config.toml
n_layer = 14
d_model = 256
n_head = 4
n_kv_head = 4
head_dim = 64
d_mlp = 1024
vocab_size = 8014
activation = "tanh_gelu"
norm = "layernorm"
norm_place = "pre"
norm_eps = 1e-05
positions = "learned"
qk_norm = false
attn_scale = 0.125
bias = "all"
tie_embeddings = false
parallel_block = false
init = "uniform"
init_std_qkv = 0.0426
init_std_o = 0.0
init_std_up = 0.0426
init_std_down = 0.0
optimizer = "muon_variant"
lr = 0.00236
lr_mult_qkv = 0.4
lr_mult_o = 2.0
lr_mult_up = 0.775
lr_mult_down = 0.7
beta1 = 0.95
lr_head = 0.00728
grad_clip = 2.0
warmup_steps = 200
schedule = "wsd"
decay_fraction = 0.763
decay_shape = "linear"
final_lr_fraction = 0.0
batch_tokens = 32768
seq_len = 512
doc_mask = true
train_tokens = 332000000
steps = 10132
dataset = "wikipedia_en"
MLP neurons of a small language model. Each row is named by its layer, matrix (up: input weights) and neuron, and shows model dimensions 16-111. Each number is 500 + 25 x the weight over its row's rms, rounded and kept within 0 to 999. Numbers have three digits each.
A block is one neuron, or neurons of one layer that tend to fire together. After each block is what it responds to, as a language model described it from the Wikipedia text at the highest values.

L7.up792:551457490478513506498462485487498482512483503567508514509531520471530458456512473485491544507495548478485518473471494488477511529519482470520495534495528466491458502489548476520497519503463449501518490513509506500499503488486498484525446475495484517491554502478500548524493498450524515521
Description: The word "of" after quantity words like some, many, most, one, two, all, as in some of the, one of the, and weaker on other function words.

L8.up46:490485493518472499508504489467481475516517503545536490471517469520503517456522509528532502511487518483509493554476491514497515475531534442492525463507531511496528519485477503477465518474498499485486506503548504500509494502464505468520505476508541486527493525456469486458498486478493491540
L8.up107:549485510492477541485531518522494505527490490497530424486502490518507509532512485533507552478494507470491473472509503492496520542495532511503509475525493491530514534515517469515507494488438464507548494504515513495513471511492528497542509512473474541529499484505505493519502444436532502492
L8.up248:532496500541519482466542521510523503506462462461541477525525502502550504515507480492506515506481520465522505538466488472497468477484497490511534451456492503510495531553512459498481497519480513529531546494490498513536486509528497556488475487522481495538493519533492494521502495482432489538
L8.up307:513480507521568522522465501456525555488512466501486493474521463525478500487482506478494484509503439471507504506509457487485505519532517491523487442498465501450509512478523535494462477524502519505490509510539471449501503495480518527549525511489471549533465509466505496492514529495490504520
L8.up555:515524540454508514520529509529480512523434473491490489475486493515524521527477532454539540507469520487486502474511483489476490525486495530476542484500496487505479505451526495505469498504457507515483513531530474467476485486498469489523474544472491526490508523466494481506495551478476464481
L8.up623:533481498508515497495463467486546505518503460497558457515488524504455486488530473484532491497498540505508476486503486493474483438506530454495494506531467468487501533513495496538498507466466496551552553500498497525524466499522470509494496502511489497501464505453524545509453476462444480501
L8.up630:496467517488499490468491544466524495507490488476467504492479534464562515525505490465501517502508515462483516517517547525520491533501468445507519498529505522532466517486471491514511490504463514530505526521514509442522487499502464529502504509484508529531507509500529532448489519474508515487
L8.up665:497521437522484503496563480493514502500500490505526489507509529490538475536484536484477507480475529513518494521515501530492486506505465515506453481476500504500474548524473446560486502477492505490567564493481536505494525491499476527458470498517447508510511500454484541484505500461505512502
L8.up740:509497504521484500517483473463566517486503519485472486470474494560492506520499490512501510489526487500531480524508508467525513527548501504519500490495529486554474494491485473505451450484467534513507503533478514559512570513521470555550512560492500454464502492463524483532478457452500468489
L8.up783:471461511487499518507548508503481472477540482522523486483466495539511556505543515473495478503511522472510508511514455490480492509510521520459511451484516463526500516481493522522495552525502463534514504492499501463516542486455520512468491491495463532510521490497512541433480511497474482510
L8.up789:438463506490489527494487518524507527477498461483502471498473555505484567476562510505498513497523481503478538471477521483516501556497511489473478472491510492473536471498514501538505488482509529459526494499501471468471519515408490520524459501488477578554516452519536513515494462504551527515
L8.up886:523503445518487468494524520471535523479504537487518495439480532510514513502536522500504537522486475478494507517485511504477483484484508487498526505508499577520526534476562506496537515412508518506525519491479494501512484525481494493517504518499517533490538496534485458458425491494513517489
L8.up957:542507480472573478473505492523504508505499513499530472478500515547531449467496536498470504526528526492536498490504468485503506516528520527514535424446460492513536510515457469507471507501513498548547496517522497502459495521501480543489478547476514511506472523487501465507496546503465480510
L8.up964:480474480531498504496474483451525536443490463533481478507505533526489446533519541473480538501547527496532502495539556515509487514474475503533489477508500480521515512503517464511509487510487491492546508501489546480498517507473470519495516532502497494493476511499461492496496515485464477486
L8.up988:512503486513514531492476505420499496517517488526525522471539516507498502485469463554485522519534508502512503508526478514522487463502528489472490488493484469469546507463512500509470443522517525476539522507490514517517502480486476533510536503499468532472533544517476472456466510500475519516
L8.up1001:524516488556460543481472492440513529482506435520513502488521509477502478521503494501518501443541494486520531487492526525495456516485516488491503521486506443540471487507485473488488476499467543503517516476466507480494512468501508486574470497475507549498497500532503482475503481505498520481
Description: Digit tokens within multi-digit numbers stating quantities such as money, population, or stats, often right after $ or £, e.g. $13,7[2]3, €[4] million.

L9.up393:436491529503455479514483501522516486504486469507544501465479454509510522490482460463510490485502492472525487527500534518540550563535526474480475510485459523492480507479501483496499505515511474494507508535450500510480473483485509516499457502497504528477564473523531495520433490498528490487
L9.up545:521470547438447520510529497502536485536523497536507525485509521543479495451526444505505476490510492489506528462509505508487486475540482513520506460517544439532525479498501480514510493521523486513504459537440456490508501501504439504485476483530541539506509463496534503519458523489500492512
L9.up589:478489505520516500466524474491463486460524464520543505507541494458507516492474501492471545504516529484465514495513510494495468479515511502466483481446524476452521495491493489475516489549471484471532512522478497499450495492507462489570507501505470496525510530507516506509462484492455467504
L9.up993:512493470489465503484510476492498470484483529552501518497501498498510539493512514501503473514526513500498522490469485543510496548564479502538489463484484475516455481472508535522501494498480484481521470505505476564455558487530481502503502458515509521504519497484547500514466525506462490543
Description: Fires on "of" following a number or quantifier in partitive phrases, such as "one of the", "each of its", "both of whom"; weaker on clause-opening words and mid-word fragments.

L7.up837:486515503512469475493505484456531490483516541476513534513479551526489527476491540486465502489489523550505503541471480463505477475549488512530476486503506466498489552547532486509455471500520527503465523497474479524460488488524514513494469512507463510514504446455531516518494478513504478541
Description: Digit tokens in the middle or end of multi-digit numbers in tables, coordinates and census figures, such as 1,88-2 or 0-5″N, plus "of" after quantity words (hundreds of, five of).

L8.up115:540494468515548511540452507539488549493489488495461487501564448528479483549468502521513480507524531530487482512512490534537491531486473482522492489467478472501496509477488481478503524498485486509517519568487553517485480510487497482514489562512478502458508479518490507535473483513500498486
L8.up141:505533460507526501527495490532495509549509495489501537479524457510480463507471516535500505489504475478506498476483495501519465533512478484532541538473466529534459512471517491495512522453494516485476504471495505543528487493464522478530508555516505471461527488513516500514480441470488497530
L8.up143:499494462529462508509490513514502498452506451479462493504465523504513507486494445508472516510469525509509476499485502507498465482469492445488550496509469486506495506520511459498503528448422514524476494492469483506542529516468517491477518482482482530473548511500535466483483494499481491497
L8.up157:463502511464528526480477491495515465543499523482517557503516565484456487495461547504505469466500496477507505499500518488495511459503480508504510513538531495566480515470512551469542482487478478509522505511473529543505504515529492440481471518495496473485501456461489516503531499520471483515
L8.up346:485518470487467462505512485522496486549517498519501457533514502486472450514525490529483478525501538515504470535495514487553522507540492534494459471463501486479465501523513517558468544455472505481498517498536499514509503467514518498524495473525523518479505469496548522490474500535486478475
L8.up371:485477483497454506505545484484488479482509530506511485527521521478505489462506436491490545490490509477487531524451499495457485500481500525536491476477465479523520504498468473503502506504472469517493542508540494477516467488461554541440471521489482441553515520509514504466511508445474483467
L8.up412:493490487490507530542504557485537499504495475497488515507454466530503541541496506491551483519453502521497530486467498508496464470520507517532477496509506477495519499468492503495495489539494460549535500532466426501484469540526504522512504489503490526514525503500495543479503541510491501446
L8.up532:496498508447509522511524491510492518506458505497520498512518454538512510498507487510495489569517508504523505503436477506541506513483507507528525553481492492510504540466474470467496529526462493524531490534481476536468532494501471494508501489526504514504459484489507492484484471486491503529
L8.up594:506490485499518517487538450478522487543502512470465521485468504477522504501521505502493481511484509493515524477490487479523505540509494521514507554455523502469473506438443492478492463509464521488509494528475466530451506478524489505495501490503490521474491515476516473508499492474477487502
L8.up712:506532527535520523476485523473500492542500480494511510495483461501466508488477531453532512545504514554531517488508481557459543526513517471535513472469515511530512511524526489531495494506509519531469480531491502534481454480450520508501504494481476518491465464484496530495493540491464498506
L8.up725:486462491532476526506517515534432454489504523490477531469511458505506491545506469544551487501529527483527511518493510493519542524538506545526528508505555503507509492510530506453508513529491474555502517508478474473521514498530519471535551540491504485495461490503508507538464482531496496484
L8.up733:482519512513473528458491485492489470502524504488521504524507505514502481493475497540471496487470534501487507488507460536490500524513483495475508488490480515548517522438493516514470531508508452506539533542484509514519475493541516465521504483495525523457512533504455495520459525485479516455
L8.up850:529507478505491484496481497477464475500533480490496507458506538542520448496509531553525485488459525506540486486495535516468514478509490533520495505515473526492516483518508498492485510485475532515517467513468454487511484495492476522549496546446511497518488495474487501511486487511441507510
L8.up857:487531528545477481496507536486522502527496488521490492509526503547492459478507532492526473529498520534527497485488455488485475513460527456474484521492476480484471507514488493493514489480465534534525458524500488487577514505506519510473527525512502499500517522500515490511453519450500499464
L8.up948:506526523467520464515499533497524489495448498465472508462479475560529488492496493533560494521484530501500508489467510470491476520513480510497523490460547477512504493475521475472550500515494486552482543472465506512512522554506493498507527453514517479468531510477505460508497493486477508490
L8.up994:486511512513493505517502520498475445513517446514486524515528494525510523530532487507543538521505501505463492470477467507483469526500525487515498445540512472465475474506525466515485472517474470519548513528528475478484512490516527505524520527518536520485518491486461484504508500537470513505
Description: Short consonant-cluster pieces that begin a word split into several tokens, such as sh in shaped, shopping, shares, sp, st, t, sc.

L9.up7:504506512498440512488479546515491506560492480494484511499496517528484492527488517477523465442472510506538505513498503499481459490476510481465497473478527499515490454502510497530499530499544530522498468466476493491496500483514453505469531543497460528506466486498504509497519474522458522503
L9.up712:493496499518517481473517483479488550503478500475468513501485470501532513535509455490524537513537523496523475513490505474551520509501459480471481493461550483519462505477523515493500497486494491543517507523533445477530479503515507422482507504480467530469495500477523459542514524500474491450
L9.up740:514505496507479531493445524502475524478488502456530489503454532480496529513520527481476488532512521552486507506464475491538505504503472508470508467501516477459475514499508489506538515467417464480489516509485507503489490483507484473513530498537479519492540524546516501494514493458473506449
L9.up833:502500493510483504511499525493484531539525494484503504521465502514548479435505513484506522494525529511528486479506484533537487513464479504489507525519472505505519523457467519505496485527470538508489468542524490528507547518504504501506475524503513517496504503485474472491514529541530469518
Description: Fires on a word's first one or two letters when split off as a token, often after an opening quote in titles, e.g. "P|hysical, "N|o, t|abulates.

L8.up9:532515484487509500496492497468513508495506484497509471513473546508480498510538495537493482489533509469457530509533501527521459548481454499547482440466539474521507525533528523501488499472507516556513503447480459501499500525501528505482507530526489532519495522479477456528483477532494508518
L8.up14:490510463442478501463465515499514453472497537497572518508500551515538495511448489485501479513523524522493497474454475460496509504482486524497479454511522443536518514483507525515480511477489501463503540489462484524478480478528474487479502495528455463506507503481480515461505505492526484461
L8.up47:492525458512495480542520484468475506516497493490495527483508558531513481505536505457507475488523481494502497547552473517510494524542476518507537469463549529467498491559495520478496506459487480495528482483489515471434493476468521548478512481476523505504509494519472490483482490510496542503
L8.up73:498503523520485505523502492507504489486503496428509515481473532489492494482532496518515469518501517487502480509496455553507464465502459544481489476532528466484492494522465460546458488483482556528498509468463492522478442518544495512473521529524513534484488495482497491495533476504494468481
L8.up76:490490518482482507514511486504552460484483511554511516398509538501499532467522501507480510519517479527523482529520479499454503526453467515523493494481526493547469495509540490489486491435490497497503501502430454461521524495533516525493496502488504491481539518454470498492482449505495480493
L8.up203:516523483478530528439535443515491500461512501505499541519520522491514475525503527512529501485500481561526520531546495497514537537447484525492477497461497472493479508516568492476519490489508506533503474482507511526510506507509489487505475518459529545478509503520521494495460475495505515490
L8.up222:504486519517507446503480478492489455477493484491470508503534496500480479502507482505499507486545510465478517540521531469522458487486539450482399517484484501477546508563469524498460540497530466479547514494480503486478514485558517495499502508518529472483544535492489483499504491539449482483
L8.up296:513538435480499510462504520500517553496479494586502516510549508460473493514517522478499457519498467507513506478527457555496524525514535520454506445449511455486504492542516496463461531483483469507525497504473498509490495518529504501492494513518505531464514505515514478487436484491516523467
L8.up297:519499502474503541460528505463486488513511537494488462497473495455497482495530463467521501486472511516491487499508509536438470549531489483517506456501513503493534531509503521509470483512562502528522506519503476488481489505497530539457530565470480489473501500488488485456479507467508528475
L8.up315:505524483490507524456466512462480523481485473536482472515503489478461455457503516507499499471547482527554506517525537516491447515509502485493506513476547474473514503568497522515478493543526472511538495543487505501460489510529510524486502512529489477534525508483482476505504506526516516459
L8.up463:501513512518489469480502477506518477517473491519500535519491470500485470501511502481502502482507483477465499504476492523484500542471464506521502486513482557498493544471513529567486482501512527467535510450519458501480504538536467530506511510483529524469493529448492495486466481531501504533
L8.up592:501533521501546477520452507514501521483442485519512479544520516505495470523467518493513492454488525508428550466482489571508480463515480520516517488466511460529503458550479505440490510489493507530499505493466493531550518520499461462487510521514494469483475522540516508488498479486501505509
L8.up679:497463506515503536449517519471512515527471533510470483480511455468513515509538478488535462505505489491492499470499552516516469521505483514497502459449502527516517522522527505517480475501493522498553475548534507502539525466552524497476509543474449484519470519532529487448520465528491542469
L8.up720:517508515515465489500534469499500516477541481517481513472510530513481519461489526491463494451461526510487506484502467529560486461493471518497502451503476523525548519502510513520494511501494513499526528444512485492522506447529535525490499490533480503439474526488482439479483517484484483531
L8.up796:463491462495506498490426514450503532522511508520493479513457527494511506525506471468554464493469517489472520524516558511473507467493476537464465456521514507525490498481465493509482466513466496538557503537498511497498509498510520518501512514544475534475516560466482501449528465476496490485
L8.up1019:498438497493530532479472429563479551469501508497511530498501556464498474511497528492532520525506459535499475520489486529499456489465495516488465538486506469494533479512509572468496505492502493482514472524460492490511505511517512478511481528512506520490517535518522498484522469475504519484
Description: Final word pieces completing verbs that introduce a clause or object, e.g. belie-ving, arg-ued, call-ing, ref-used; sometimes table pipe separators.

L9.up54:499502557490500514492511500507467490557505513494487506487501479482512516478498510435496465521463514481561525474474513475532523516470503549510499512496539484478481555457477532485512468504487506508510503470474461517474504495523504531497512495525504485483492514481499501500534497493465482469
L9.up216:511501508482517532473468474556513575549503467467490467489494523497484499527502516463495453518481493536549517499486490527530524477473466505519512549507462469485465492470535495505493493521478533460494483491505503518481494474496552542509503514503490481454516494518462510494524511511469526524
L9.up220:486425496516557506486519469502476498497491516507502481506465477504490540485516496491478500462478513495513488525480546505485493485520522498504519522483511522476540492475468513514504509516461536499522496487501517482453467497491504513478460487515545482512521478475478511508569503503465471498
L9.up519:499504545513518514495508515502490504528495496484502509496538496523525523496474488482464494472459540496522520524491524461487513511494505517526504474475456490487451516476563511485500516483504451478463500476522521486504488491497499482469525497518460528520530486524462426497513490502516491520
Description: The comma or word end that closes a city name before its state or country (Long Beach, Johnson City, Newport), and in or of before a place.

L7.up850:471493440472545547527520453506471500504493502514474466554510521506462501496461484526511502512480523490502506505517495483476483489500481498542496510501519472527435534474481470523500499477504474519543506465498512519467465471479498487473509538553457508470474476506485483483534511511467483503
Description: First pieces of common nouns split into subwords, usually single letters after an article or adjective, such as c in chest, d in diameter, sh in shopping, equ in equation.

L9.up328:526466500528479510482498481488509527501525493523513438451487476447503460531489497544524551522502536491479517498503491516522469512494510500511501501520463478507519480481520499464497522490503518492512523528474473517488485510532518500505532472473503503464489475471501475503507498470452510512
L9.up625:525479478463476528497477451475430496541489480480497503457533492550500480470512480515515493544543503467478521471485508467459541491493538496509490511487496431496538436520509443493493492494514499530520531514513501481497496470519502486533520550483490510478476522478487476502481491510497460502
L9.up699:555500494467538519498480485475528492525493501498513492473527463479503469511481501519539536508519469496512504514473519460509475527494509518529539504499503531470530508545474509520480508497510505523519468501468482501468510481470510542489454507460459510539501481570469461540458501483536478500
L9.up969:480538513509528500462485495492510506479523473458483481461501465514505502501505482513527531472503536505520475470468503507451489562477518494525470511498487520522498509510520518512506461481499486490516499550481475515512527526500467534474504472480484502495528459471484483483475485493494479482
Description: Pipe characters opening or splitting header rows of Wikipedia-style tables (election results, sports, medal tables), plus trailing digits inside numbers such as 34,488 or 58.09.

L7.up259:503497509554459519503488500511522499518481511477510486499524514478530493497459471515509491491500508504480485485508492472487519463496511512532478466498490558507517471476509499464516485492491484498540499520503499519541494493509494486492430507490500519482498519501477501445552513521486524474
Description: Token right after words like win, defeat, capt or medal in sports results, e.g. win over, win–loss, capt-ure, and defeat-ing.

L7.up716:479548558477522512460485476473470473527567490491488492524479491530474501488490472515519486473489531540467514522470551483500474497521507531500502478522472485475517504491498524476549536527484531497522491528515501462496525505524506555491475523512496517519488485505497485495428498498481522466
Description: Final digit pieces that complete a four-digit year, often after "in" or an opening parenthesis, as in 186|6, (198|7), 190|8.

L7.up482:498485470491477537484479501500504500487518563535496498493484502496472499456492500474485468530543507496491528507527495452492542506449494512496539505483477499478540495507472480471445461483485488526505460510540506525500499545521493529562560502513489554517521506494478510490482502536500500487
Description: Final pieces of split verbs, mostly reporting or thinking verbs that lead into a that-clause (arg-ues, expl-ained, ins-ists), plus action verbs (sec-ured, withd-rew) and some place-name endings before a comma.

L8.up111:508532495576493481461486504499487478514502456488482475511497502524505504428488487501504475487480471484528511524522474497492505510479503493523514487492516529516517496534506493467448517531463504498476487517527499531540474506503483500524523520498502540498526517515506503501479490536475516492
L8.up127:534516478491473482486481506523530493492496514477509496537479478513532483492517443490497571485533489464471545441525511503517508525510495499532520480475517520481548486531501509501545521487489476484455562545493490470517472464486522516544531514498516497499496501476539494504516521500508522494
L8.up136:494520499520569528427489490493513503498517511488509471534515505487477481441466495496516543519459533496459507482491490502494522530476462461482482538507480515492487463543524534451503518468494476500468478525501461508508491515509484480464461475500496501516507507501504484479515529476511496479
L8.up206:545562492531489501472500530512497507513509460495519525503524458547519514496461517510480472511461517528507512476487510505484547463485459513529479483482529531488498509518500483516518536494468506465564508544463485483566505514490486473516510486512551536465465451513501501470516493458492495506
L8.up221:525497502480556496518479494540483519523532477494543532506477501521523488510471459527520470525514522509486515505491494503534520503504507461469461525500552524485529487474484505527466435455480477476491485491479481511513560478481503503465499503522492515496481491509454494475510511522487488533
L8.up344:519539495475538467473464525513510466499542484497504482479526486498557520502515460458489492496520501497481491494492495488480484513523470493544463495476472496511531512475475474468496509529449501519508548500490512505480487480506458491468503520538490463515533483487504549530498510487494539511
L8.up436:502530498518582458507522532498510512511462517515543519469429455497546502508502495533516469474490496501487538493477522494487502488481514484500511485506509528488511521537527512454491532516503515491499507496491457503532539490501541539477490508448502514472511473489462493499514472439487534530
L8.up458:521511463434503521495433458556528553531550460465509501486503455508523491509495533531502506545518476535518552477509468496501523490486489495523466435475507510486491499516459548504492481490509480470500484520501483516511514466442497488479520460525478529475479471537527477548534484501509506491
L8.up516:500547474537517515496458543508468544498505454514566504530504493503523482491458499523503559501519437517525489490500463535525529523491529469467482472517469512481467476499480497486484491479529542496492506430490485493518462516483488538528484490532463535534503503463509530523518499464501484545
L8.up688:507509485544500500507486490529503520509545492492551477511513540539527470497480519490475495549481468523495521469468459470501472494504497530503521478478469487508545506489511529479469520501504483488546524477495503535514470490503470520488503441499459513483474465496519515533514499486514478489
L8.up690:522474491496527571494493498466525490530484497536498518488503483552513489461503437468465510528499544501503510458459522469528506490476474494497513482515542477516463509497524493485478463521495482521504531483486488514519470474500488485553519461501477519520484511520470474502452502484487502535
L8.up715:499568505535510496493493511497516486511487485469459544535458512472487479520518475516511477497496460537497535500521503510460529513507467494504526532509543519532491467478492486491486482514462485495486479495467481547500526490477486468496549534495505555507491527495474528433519479470477497500
L8.up738:507498480509499487489516471543535470550480467476484495500453487527501493486487530469472511488450465557529525494455509495496494505521560480524468521484452544493467511453529510517454512539529491531506470476513474515488448512501497493544489520487497517485512517497528506498472500496514528519
L8.up852:461538497503529511495510493525495505527478511519521471539442483530495537486472502487448458492490490483469499487492543475496483538507494479521515496500509486521491525580523520511482511529516497481478457468475526516508484497517512497477539488524496510501490503528510502479526472491484502516
L8.up856:515530529509551494461502515526474526510502488475516538479456477508504497504502509515494497517558454487521517467482499500513510503491508478520504510523498512484513512519524501502477508500489519471505473506494493526485486497469513486489513506513469542504444534445467520554531489476522557503
L8.up901:472529540497506485484482483556500478514478461502531511490495503538508532510495497517489511524526477475469511463517480486516500523501458542517518488503481471482513446504545568505524503495505472507563501474459488510526527474511470498549495488492476476517526501496480519485516494518464516491
Description: Articles and prepositions right after verbs of winning, scoring or finishing in sports and award results, e.g. won the, scoring a, with an.

L9.up239:507507563475468540472512484512512509513503536512460522505511434525481490496562500505535502493468501543483506519504496535503473478466487489479489489480508518490507518470507522500504501503451512520547518483462472505492476500544496513489527462498497466494497450500486540483549531515435500526
L9.up524:513553504479503490496500513504489489523518467490512503526463469490496476516512491528509524497519489495529479498549530519542509503508505502522504520509470497493490539502487440515534473478520510541510505537470509516497467484486510527467524495489500474497543506498476531469520487472498477543
L9.up656:548506505503506512496502488480524448520511482498499450468459466532520473477530468502484507492486494502509481526472458538482533474527509501510495476497488504500509518471505513489451512544486481513530464485493463497538442477539483537522508546483505535489458523476535492492491479511501491510
L9.up762:482469543554521521471476545517498457538485491533498473488489463492479506504499442513441506494508497477570495523494507509491498510498508464489491502454476492475493513503497488481460493486560527502515526531496490516509451475492473496477523573508472553483546526508489531462512458477485501553
Description: Ordinal and number words like first, second, three right after his, their, the, marking a career milestone (first start, second album), plus scattered word pieces.

L8.up102:466489467463472521461520456458463466500514489527451506493493493500483515551492446474483502490545525531541510520465507563468495505463471490505500510518537475507459503483521498490476478480482475531533493534490505508520474458515465477498438522507498559518498485490502505522424556480485493472
L8.up108:513492537506500505488485444483535535482475483523517529493531504492463506497516479519489487508494545458525522511486524526532511484533470509481474463479477515478515539509482513505499505474451471488469500484478500531516493467517482473498477508475521565452539536513476500520523520467526511502
L8.up140:530566496507539498471503499446478482474546525446568491511518485493533495468488471512497517499567535466531535469531502484481528494496480499487471507517517490482539472528507510488485518550509515492480526496489501509471512480501482477523478479508509463509492505469541495515530484475534493502
L8.up210:509463514459444511510518488491477484529504483486479482516494512479483496503510464431514482514515532526531500503535457459534461506521499536444521488549486469504503487512491467547493513465489489518565516498517504525478461475495451539508453490455472487538507503449510508493428533476515528536
L8.up231:516513488489472522526500424466532498500516507504523539477487497502513520498485492498525474483509541544495506528499508525548489456482476514505474477514513509521476487510470471505481511491497506459483513527509472512499509485514490530528497471498452526553487518489479517534490510480436486527
L8.up323:482498475481521494505535483496467518512540487505506500489468478525532547436507518469504492535522487510484479473550508476484513511568467508531523462505492450451492481505491493469455526504496458488498525519488492530478521470485482516490486532499506527506479494479496497466509491477489499534
L8.up376:514482520508525502549480429475509443513507500514495494482481470497461502474469478511484540493540525535483518539467483516483483560474451469520513454496496482528525489503509478508478542505519503522512496486488536577566470485517496511487507465556472518495515487454484489471494499533442473466
L8.up409:525500535496490474426512474474503515502514475531526507486527506464531544519481496499435547527480462512525496513491469507506527556504472535521465496469526481479528501505481503520468469515489478475496494525501537502498490460503510487547473513517486509514529531512499539519490548518489480498
L8.up426:515489524470478539504515488468468527496516473524556496517476492524524484523549504463492524516526495509501490473486527524536491489508496494505483514498542451498443479522497513526477506505484480499509535447477517508504527510457517453530502458475488488523483464515513495513461481521532489458
L8.up427:506504504494529484502505462514561488533478484498493504473494503496510495509463491462505471518477501532495487524463530520474470499514483498517503499498487446467492527481451493482507507482486476509513512451478531550523473448531528477548474525464516520478511467531501515495482508542498522516
L8.up459:524539531462469469510503471471504514546464521524496517523503503499514550510492497476500475456515513544515500509521539511477503488514443466487508456502507454460518490492486514517483528469461466465505500541450542519520503476520474506541554526532518508483500471494505497490505510492496531517
L8.up511:501505499508515522483521472477509495477494489525525512499534502510554498493485470509500493477500480504476531531461528535501463498484467484550479511481515519515514540483514509491502487541460502497490529494465542477478512477506471536501568452533484489485504489425515460519543503439475457491
L8.up692:508506488456452539491549515491493543482511503491489524509502499529508503494521476497504500501467495484513515500530506457528517519493489478515468535511491522501499549506534536506505486470511539488479470478448492517464487446520490538517471492508523511480484484492475536520522523483526476491
L8.up745:484473537510516500505509509499475508524482550492497482578518480499560521476465475463523527491509535526487516422468522443534502452440520486497512494477543495454505519501512524512521482542494512469487487462480479504505522471506461540506486503483513493525509507471516527521563500441501502516
L8.up776:494473494478492478512489493488474524515450486520547464475519444510519526448489510443489494500525517524469486453501518499503483523510439508498542463475526526496509500505515492535493495529491469487498535519493522505534530455515486547540494528491450514475502512492503478501504510479513464559
L8.up978:506528514506511543473529427549481528497480472493529511512515480521476527477469489492507521526515511496519476542478497468500496501486513526448468524504509482483494487492463555489487453478521492498467536511479507479463449453499487452523480507482506496510530479478474465473508507520506488469
Description: Mostly "of" after a number or quantifier meaning a part of a group (one of, three of, five of, hundreds of); weaker hits on table separators after numbers and mid-word fragments.

L8.up33:502527539532489481492492507506508515545517480484500534490461517511494522470503498519504504462490522503535483503451540447481438481483518509467517524467522490516468471486500492535484470482485488496524488513468520514504471448472509469536502475518513461488485521510496496519531500506488536504
L8.up159:531471494500451527465479527472459502539507499507503494487503528498499490471550507510553467477499467501476520498467465482474502503471481505458473494506508558459538494524476548503492469464509506492519517481488489507478520487530511516508509523471480497536493527491466490493536506513495523520
L8.up164:525484477468492509476495495467514538509518497495517466536512550484499492512481485467502508481461467475502517523501522545477498495512510501506476474472481490471467533563543468509517508530514511497521532544478511481491513477483498519517472483484503542511538536481481495553482468492510562496
L8.up259:461483520526516518523516467505499505518537515522472485506502455490451511448526515476473455496525512493442499475482509490470519468547474459476507530499503476453510458483542505507535494527515457503483497441550487470538477496501545491501476503484442521513533573476445489486509468524512496500
L8.up280:516533490494510503515523500493481510535446514509505510450489507535484485485504496458513524470477495536493492468517499494457432467508518433486457506494517493498492533523495517507497464468496495504561478461499497536500476534504511494507499525517501532498564543486522482500514447522495533516
L8.up345:474517526489487493479538477500466500508523503437515511508465497493530541508502506466560514463510498500545518492450514524507507501503519483496503539497499523535514515517522534498531504477472515500484495532516536486487483470515483543507519526547510498489502475532509490473494508469438471463
L8.up390:500509519460509528509506515505511535525519519503464513447481508541528513478523544482485523468445477499457510445541520493464466465519507493508514502542480481503428492529526457496470481506496461532487530515461499459456513514540525487496529488481485491544563519470448465517490492499474547491
L8.up435:524525505484524511502534502508511497489486473537451507516483530518544517488473481493477493526491491479464505504501487493499517468469479491475473485515472510478504569534507507461519479485501487504503482530498550499512562545526491557492469525476487519487482456505532499501487527479507527539
L8.up494:488501524562511540489533540536483517510524479491529476500464514535470501479538513503519509492496511486494513496486529499496455510470504515545511486526487478524564482511473509458530529495474519511522513507510458487481466472523493487496519487525478491449481482541504432467526486546459499496
L8.up496:501526499548471486453502532488548490559478492509491499482478507520487487489539462477510481508497523510546499537494493499489507480512518506506467496527504526522500504470495523459525479500462519501494545453516472523480510499498526511513479496509498518510459506463516483450499533510462501460
L8.up512:516529534513513519541510459532468542530511467504478478442446497509512525495513484507509499493494516513487502488512556504447479460474495461455448515521479520517462505511462499485509494503486513494546501499553499491466507482507493534473518514537513520517536510516481495466507447532534507492
L8.up640:475516502505494484508519536502500481486479443490483508502500525535486492552474469461483495477476494495463528473496483479514477444471447513471492486511498508458508459507539481505508493442495516468524469501505525537453517508506489542512507475512505479510506532479520464533513514495519524494
L8.up685:506512508523473505486494507495500459523496486506501547520480476507473474501454492516477499528486503503515539485456469512479485479520498478511498476524493513523506497483478503496491513512468460487520498544506465487488502503514484507523509486514473500525494477495501502495533508492466535533
L8.up895:483487491455502529511522518523503485522517510489524501506507488492510479515508500529528494465476490476503523545512502513519527499474507504438480468526476464479480509517465510504484461494487494506486544504468522499503519479491475518510507561480507531476481532455481485461536513475462467513
L8.up915:506500503477499497484536471512489464519467514507553517516506503514534529518492541487492479490477482518490523527480546511489472483475488524509484509535465513524469459504471508475563461511494493482532512499505537466495508509520510518465478503495513498512516489506498482492530493510494545502
L8.up950:487526451468515460472462497522514474536550470492502493535476509478491512518485504498538486510513482507485473522463475527495519500525486500479541475506471519508500494502525498514493494531500551499532515523510569484476493500532514530553469506521503472518489467455515513535488503507478520533
Description: Place names (states, countries, cities) and years that follow in or a comma, often mid-word, e.g. Pennsylvan(ia), New Or(leans), in 1998, 186(0).

L9.up506:532474509488498517478536479461522527505468467504539507488561534494495501487520455475513453474498517509497530488494516524508527526500471501463495505487507500550533496521505493499500508453451487524524537467467504555499520519551511554471492481515470510472517483492445493458504456481500509453
L9.up530:500523459492482534458533528475501550454490498552540527484533494492462499521518504459483491542500496482506510451470519548486513501507470493486496472474540506526544547547499455467491529477484493515480494497477492522451480527525489542490518507475512530444529501510484440501491472456511534443
L9.up607:517528433495541526488536514493526528515501502539482514491530520492481474521518523490492463513505465506531523503527483525517553530490500519466482448468506472505509477522514497485444511486467453516517520490491508515477506506534515529515489503524482530496498508510519486509443507490505534476
L9.up711:508485460517525477472478478481544493506528484488541517519503505524522487511532533503552509496489496465534496491536466506439528538542489501487487506453551507535488504512508492531493527463510504548465480448490484512490495477517464566465532514458507533512538487503484519464542487469477535489
Description: First piece of a verb split into fragments, right after its subject or a relative pronoun, such as ass(umes), object(ed), last(ed).